python train.py --num_hidden_layers=8 --hidden_size=384 --num_attention_heads=4 --num_key_value_heads=4 --head_dim=96 --intermediate_size=1024 --vocab_size=27047 --hidden_act="reglu" --norm="rmsnorm" --norm_place="pre" --norm_eps=1e-05 --positions="rope" --rope_theta=10000.0 --rope_fraction=1.0 --qk_norm=false --attn_scale=0.102 --bias="none" --tie_word_embeddings=false --parallel_block=false --init="uniform" --init_std_qkv=0.0223 --init_std_o=0.0 --init_std_up=0.0223 --init_std_down=0.0 --optimizer="adamw" --learning_rate=0.000592 --lr_mult_qkv=0.5 --beta1=0.9 --beta2=0.99 --lr_head=0.00275 --max_grad_norm=1.0 --warmup_steps=319 --schedule="wsd" --decay_fraction=0.696 --decay_shape="linear" --final_lr_fraction=0.0 --batch_tokens=32768 --max_seq_len=512 --doc_mask=true --train_tokens=381900000 --max_steps=11655 --dataset="wikipedia_en"
MLP neurons of a small language model. Each row is named by its layer, matrix (gate and up: input weights) and neuron, and shows model dimensions 128-319. Each number is 500 + 50 x the weight over its row's rms, rounded and kept within 0 to 999. Numbers have three digits each. A neuron's up and down rows have the sign that makes its largest values positive.
After each neuron's rows, "fires after" lists the tokens most often just before its 100 highest values on Wikipedia text that the model never trained on.

L3.gate324:490454525461518541507463521484464542561502394478522528509503419400587507479536579526544426453507549534507503503502568543580515484472464463479481422554416524510405412447536479451450468457482615548562556581528536489612433555406501510500480571552479359462578453545585540582528412548488576533485532476544476503525525550489523410432547502485449442431530463513495480507491580528494516550531467428465520491512453433561518466509461494540501575596528544573457560503523534594567530509486512546502468464516497536534358569523503490472489467542545456478401520492511474477625532481461535575
L3.up324:414484555517513505448473481476546607467481376454466526446507391399547524534571566582597473380476535518486541494525601521606493477482516461493501440506451552538483458468571475457514478469492554506523532557593513516618430561405456577474466542525488443454586482538543488531527383568504578503488527439581456515530538477453481458433574500409483427454514492462458475510528560516495512559526403428484504482557507497526535462472457499556555578586510574552426553498408502547569480503485493488497467417574503591512366505489497478469482440612501465531398506512530447488637531515454535571
fires after: " |", ";", "0", "2", "5"

L3.gate732:488482459562655489545560535507491541587538426512507464563458477488531537511474527427515511476462630481493483560558557503472556415505489432409487408525497505353523447582556473497569388467487516514464532532490521479514375418520505425576538561482527512552493516580519541518514515482557525524499567449476472599454569554560613516521434434442511531479545530522550481475547492597493497526542501548470556534494454418508447514407428520424511581480537536476637572478583477451508416482549453465454567524488494441550465495415503480558452558435478470481379478491544443519440522500458419618
L3.up732:474494484622580503442480485525588577554443473487521507487503480505559581481471489437472561443475544557470515537528552498471435383496511508500459430484543499456523467592474479488548467481474573528528519535505490606451472449501500426601437580440538494631561503519579498499538472459473513545484662501561613567490510521551534522571412476522544553517514525568568457556493473590460569487505502541448533503415471524395609456459451485474490483466569504523554549566530472439495383549414505473500480443472471489491482512487482479563520432539438528559415453392540444461531467541484474569
fires after: " |", " ", " in"

L3.gate189:458407530668542543382529457476554506527535454478537554437491436375541481432413464461501526495494515535489433569506566515506536582481478375493453509521475448396549533498569491523547505525522585547436479472538572487471534493440529424564511404450440477576515509514427531560579537521475520538465545450439495486556479457572492493467479554469478564473581479436559473481566534534434511455522516506522477497512497482515493509489421562525500441479537485467577490572474538455528464560570488492469533497408532577484506492544439473462426513487457512536403409451523463485522411604441472569
L3.up189:474412576544486573425514458482495500464486483425531494478592402432531490454443441536496527494575526535461429537529599570500497620489478378497491519564439479515447544474553540523504515588514578464443500454516565447439520500403522418555501424488504544556532495474346506524581571537456550481434563478479515500538531455587453524526485494480528563495544443502576368490515508533380534478457530473559439488562535522551482536458470535566444520471568480561478520574502563523527466478471509427505491525410545514550585504528431456406434500511434547557407481463535457492494392488459491490
fires after: " |", " Fernando", " Nacional", "On"

L3.gate705:594547448512534520508521396536518500632608509516463473520390519415607442546453462531530424474502487516534467469569456542505484435412554496545394480555494481460542533527512468549490455424636598489411546546412498414464527541411483413644467476502503494472572474518558563494503444444537498469432528446513542538502428500496530438555440579519588515504523431428586500529432520484491442453444449407488478481500513410458522495535400541492624457494618418542618556503561433572476429504495568526460420440507503549499557387503536488463511589444453540500556423499502495476525466550473429452
L3.up705:441536488513470494560545459529508510583570435531452530534395498420539494533410532536498456414571536487502388431541510541458500526452518480539444565452507538442468467437505531527507501452490601502524509460433519398470560541520480354518464513490502564471626469493592484515572507456473370582477486469485516528485465561597522435518428550476524480470502410486579533547458432444491475450512435383496485496443548433495569541515480522494580437488563436589576530613458427527523459477500526541500457446453492561548538513543532488584552533441427498482534465505467509461480404580447496504
fires after: "2", "1"

L3.gate35:519452537360471553529492525434517556553471458487528562615474550516650416511414445485489513523479529601475457450422584532650540442501429467482633536397547504551487444509452487557426482490455476523475409517483546496492538535581538540505499461460507473559403499415499521623536535437500460475452439456508510468501477558445576478485471462469417537455432530555455451505508454513603564494572512464564484542466467396459487517548483466528523484565565433549499500500498515517586482599573460473509454501473549523423567429463514624390495560465548409458492531505499513503481580515409525581
L3.up35:451535565465512392481459465545533443425546554515516525470484587502480531546500509429499555552485459483456481558387439511604526488462504528484552491463492493505595551446501403534481489477545562504408468541573467539504507516564547528516469525506398525544506420467477567539572505459552464573486381482529515472486474484498546482466534560466418577513505579417439454582458517451530452540440550433521546520527501522419515536482519532503501425557483608474423525612458525541448559423526543620487537530485516548449441493480510512411596489559445544507630422483464540573497642472480559465
fires after: " ", "–"

L3.gate448:654457479416527519469523431534419427513591519487484426465500460453544463524374493568531508508522481464540491505476555599544491469517556523432481529426416474439438515530551535493472449467539556500521442535447515491474455615515555463546529539484511494549528523505575603558587447473541492515545504409500453572466413540505502550525476539474468486500601476454496501515522489526488476493463531406380543531498568408455305499508465554564564542556517445482634516505492510472568520569476492540416519496444491383507487424464491542479616459426513404496552565461506466445514459522485435565
L3.up448:545503526502486552492577487499523507554446473572484466449461506498518463553419546553527428421550449415509545513558528618483511455524586471426451500437553510455468449417496469490511424514446479472518487488480435555443451579451478505507539491449479448585487504535565547484495443506531501495600677431507502587465526517460520551569479486512509476468595548449484544496469552511419467527533465436462547536462495502452396523550487588600553481575550387476615560456472471391546526593552527583441495439541449398499459525529432497477606471481518426464545533532485544531438540521439466628
fires after: "1", "9", "2", "0", "6", "7"

L3.gate840:463405484526578523527485521438405560492497575500508484506498446467516453512501522523481510542452446542508537535513593489428497551494433372389502445458510466418504501509477469424493471453600549668538534471505584540429477484565468472514510598430519440668505515517407529534464433446566466533577555483529509505469453478450455541428541439485499403427536496433503507454549463567472509533605507512506535511511503545416458437504497518462493423468482531570588549486447502452459521483499541510524474531402472446513499506468527526462489462488527519596450498481535465505580430608479566518
L3.up840:484424509497555473450441568432454584453543443528480475487540513446561519509419538521546527535407428409547490493499550464413513546488403377439481474465558513477520473473533499424561516477446469615507551499521570517514500455500451443504423579497480473583531476539453481556517490479589420517495548505541491518474506449432476566414541474439552443403529442428503567521520461586411523568541524564475524521462556451538531433482486507501511433446475500567526567504488541497480545477506503475528448479484506547541456526488481414561492462443478551590508658407458444573601441540413568486
fires after: " |", ";", "1"

L3.gate986:554453491455537456429549646510444435483471560460533524537516593513517517464485445562597493501542466585535459482472498434476528398500431399515637511505430510560533527553497498548528474564499567560399519500451576540514538433494482440526423540487585471569451502487456518469539452472555469555423501476476554472534478642563579474471478537515484504485532552552576537514475564506514548478491595484473526507535353466416415505498467562561447493524601467470515485517530571477525415591561507462470404578479600409533619553440607484501480559488535514355465521510415471528427486488531538455
L3.up986:600528517594553448564420643548541545492465489556528484534538590513612479501391509506491463434457435484444475450517530460498472535460474392510460499578553455493587564575526499452519432551498504520474517483414559592501434390493533455509523587400469497511573492502457501596560488468585452567481504556526508480466512504537534560467453492555530601466470506531448498541485559579464518483521424560492525463453434544448452486431404443565435487533476494476527496475473503506464502507586561418527467565428499482525478497385507510462506423508511519439408575416510502548458448506539466425
fires after: " in", ",", " of", " In", " "

L3.gate804:534550399609557479507530471446513584597536477511587490546463500492589562547466440506498478548513485496500542514487473483478524439490516435512496536583492463420531476604496498473538470521524505528432549498482625580490524514428510471437473459462528482548537501552440545504545481418494500521438590413514570547491471487573563441466528578423599536579504577483603650543530503514473520470593586542481500458488450418561539525598480577477473504496513425407577529471526553469516538466482636532491507513462471493412373462505524452505455502447489500532404538447452493548502466462489505488
L3.up804:588554395627562537518558475440468553568540485477566491562523464508612526517482400458538531503461462540545541451485473466507529502532555420478505537560474483412545465546498447456545449484534454470477565452528641593446457522461525417445510446482503539487524538515419471506494511398497487457396623443500587468504469461536580455459597541468557560573537499586574547500501523526431556498545524617462518495517401480481528504571523536450486462488478422459526552503509553475545507433478631534501486515440444478406428465530529444544414507494529539560404608438514514526476519434500565519
fires after: " |"

L3.gate75:550429432523554569512513501378496467555508505509521512511478516459486487371453496434377479521536494467548425509514527526523522465473479490520492499498439533484550491556505503587467440484655519479407663523526505578485537553427539417527467480501453483557490521538542572514496509483448476578535508423513550550477492489543579546487515476461466517504568512543649534567447459526487464481582577439490492472510483436501457545573556580520525414481546453485552509473476529514499536532507562514405407477530448471422544468419515541510547499491552483565434516449444509502562560505443419608
L3.up75:534482445461497594562564456439451433474518500578536583463474526540485528374512488479421410435548449470493470502604579557572465504474436496571559535403536510510539514469542472545497500448566521472516593488558450523467539581502479415552436459524504501515512476488518535460479496478469470580543535407514524549447566547521467588521466496541463459547519603498641502516496455491492537551536489433468559504502538455505471467585490545475484463510511493525509454541463483419499521590453556515465445404577425496498614466464521535517530507519519457511417538513425488512490513452447439647
fires after: "1", "0", "9"

L3.gate874:578465503487657564539561524447474470502527452476471501536465461403554546536576509484474505488455435563476524488596467516483430491489462468491452468468520507455570501502493593518429492382471526491450539483428539464532461474508580401466527494543480486484459564555519487478517573517528543511589592507411456448582460558568512502624487480479535569509496485511488517462454496450545441485507556521601572490433431447534426517504436537455453492478459463511561517454523528540445539523465586414396493485352457423478531510455571513525509475449453504435517476490447436533511568537510477543
L3.up874:567359475461535496537593493500523483568584458512537565539497462478506517454568593517534474508498442485492450536564499501435462545535505470513365503534486525459599486469414547535508530428481496435388455466454479435496528482561473432411568419484421448502459479503529468426523540594543507501460528427483447438606492438527491558578455506478518499465530562453510477503506539529552459440533448518597594549444440470523443439545440580473529521483486378433577514453479481559473580491488617460483477510409475531446546490475564471543495579507516522440534525495376437490506562537544496565
fires after: "\n", " |", ")", "|"

L3.gate141:491398480466515490562458505530474521581596536480510501469456473471545484485388526501447595548477546453607471509557503564531527417523522510465467489479444545510448502516461529513486469434580551487522565580451563540524409456519504514373446583430551466516397420540535572546496491483501466508453458605465517473588469504408540514467503510506496473493471501445411489369547428534614490546506528529463492556540426464560515514525492489417497419565504419496527449535531534435466432509439463536437445517474575571470535462455568575395455523449493493452525573513405489527565629441523510547
L3.up141:472459497457537482544475487474522483529604544511445554538480471494577446490506435512490581526551482444525455457554535543476530399465525552548408529477597529563482506508503517436507466529567503509576548517527439502449546568485477485443428559499471480536420518447477598467572538489435496543448430575496558501568437478484532512461530483615509583440502514404417461458495399522581419554483484527449507531504481442509526476499388423527528449531568555522483469540557509477482454532508638468468395565531468510482524483519548520390504452554618459499520611545352450511512477502520554466
fires after: " ", "–", " Cl", " D"

L3.gate48:495469542490591395443457586457535573514518620475523479516344519461569420443508449482485481453506499509412446534435543437534546544475542360443552428477443461404489435503448410467475476517554568598516493571547481458477446533487446453524550520477482437570528471544503537522514508459489578430460387497593522490427483560575531495537530507435373600544469458541497449509561501396412478510543565459561487545527450496510417476439535507510515432545530520539469516422508519625496533441566448558462455561439544506485573489556469618486503409549539488549500495449378523451525532435458513437
L3.up48:525465527518551474444499607521500483505538464410515516504585504479503574520493515457560436554370421541548405566533509496442513453450567406475395388551446469464442491455397476428510517503445448565453537474417519395533427511452387553490436529530465487436503411476503399505476536453496465498531427577408515460524530556446492462541426581416408485467490522502457514617523422440451488519403516552502496439585531478556524503481519479477557425446523485542532544511532487511508556502490458510547535524594591620469549383428520489535433468506547489557571436505497427457484502497501570447
fires after: " |", " the", ","

L3.gate444:549447530495542528539558581425462483491517544484541566540555534442507522399508449395476433560570435507529411522461553553528359452457406447528533500518527464458535465540513500456473497546500527553440501548445513427499459503482507440467511421502400506645440550599512489607558500494515602597510409383538513447569378526473543485499509517562485534578531496405570424526596510465493462468510591497527580508388449357439496492481462522506491500462502521433459517497496558438418521551473512391458502628464557377431532506483472536478475527468524539523468457448449501486430502485535515458
L3.up444:512453490511554522580516443500490576466518592493479510556570477461518389490496351439557504584481469487554483532528559523532472445529395515449537571456582483502575508558537503466463451565452457596450430575468528488500569503543559510472556529512460454500435597499442502495519522546469497607511479520536576503611577480536565429518585477478498522593478479501533554545602520542486520489396518528482441517550486422496555507470518496566435534486487388388477439408531579537488462549506517428543574605441442395511538481549441496552499494483504530545552433473474456553367430536529438415
fires after: " in", " the", ",", " For", " a"

L3.gate906:579476565510564447441518444455516494493500472548500526569505455442568517549515455483518488563476496580561588538560505480395427420502445404388452428542497446429514462532450581463493486500593433510427560527466631544467540537439522424527495533441532457549438559583368514525549476475570543538523583520519492554456525472478512482469480475414502486536523466563474427465600551443390491462519523565463510499544492538533470422527505478466504562500573566468560409571469508543521463567512546495460421508452504424471499487485560519484406442467500463549455492488479490462469560458447563453
L3.up906:561515633529564369457475490479562472443517482544426554521479499461522549513518459517560469523423503574498563535570511468397516420473479421433432474538500405482565494515503519426453517542536467483426528474456600568409528481382487476483489537419505505546421586563404440521548555499507487612538608528517534482456568420475503537406500503544517522513445551567472422441552511584415447503465554557549395494581509609570462424494526514530524557460491572454515431555467530609535550483500504562521500499479496465519505541489495431510391482464557514541458507444462500445466536460499604450
fires after: "|"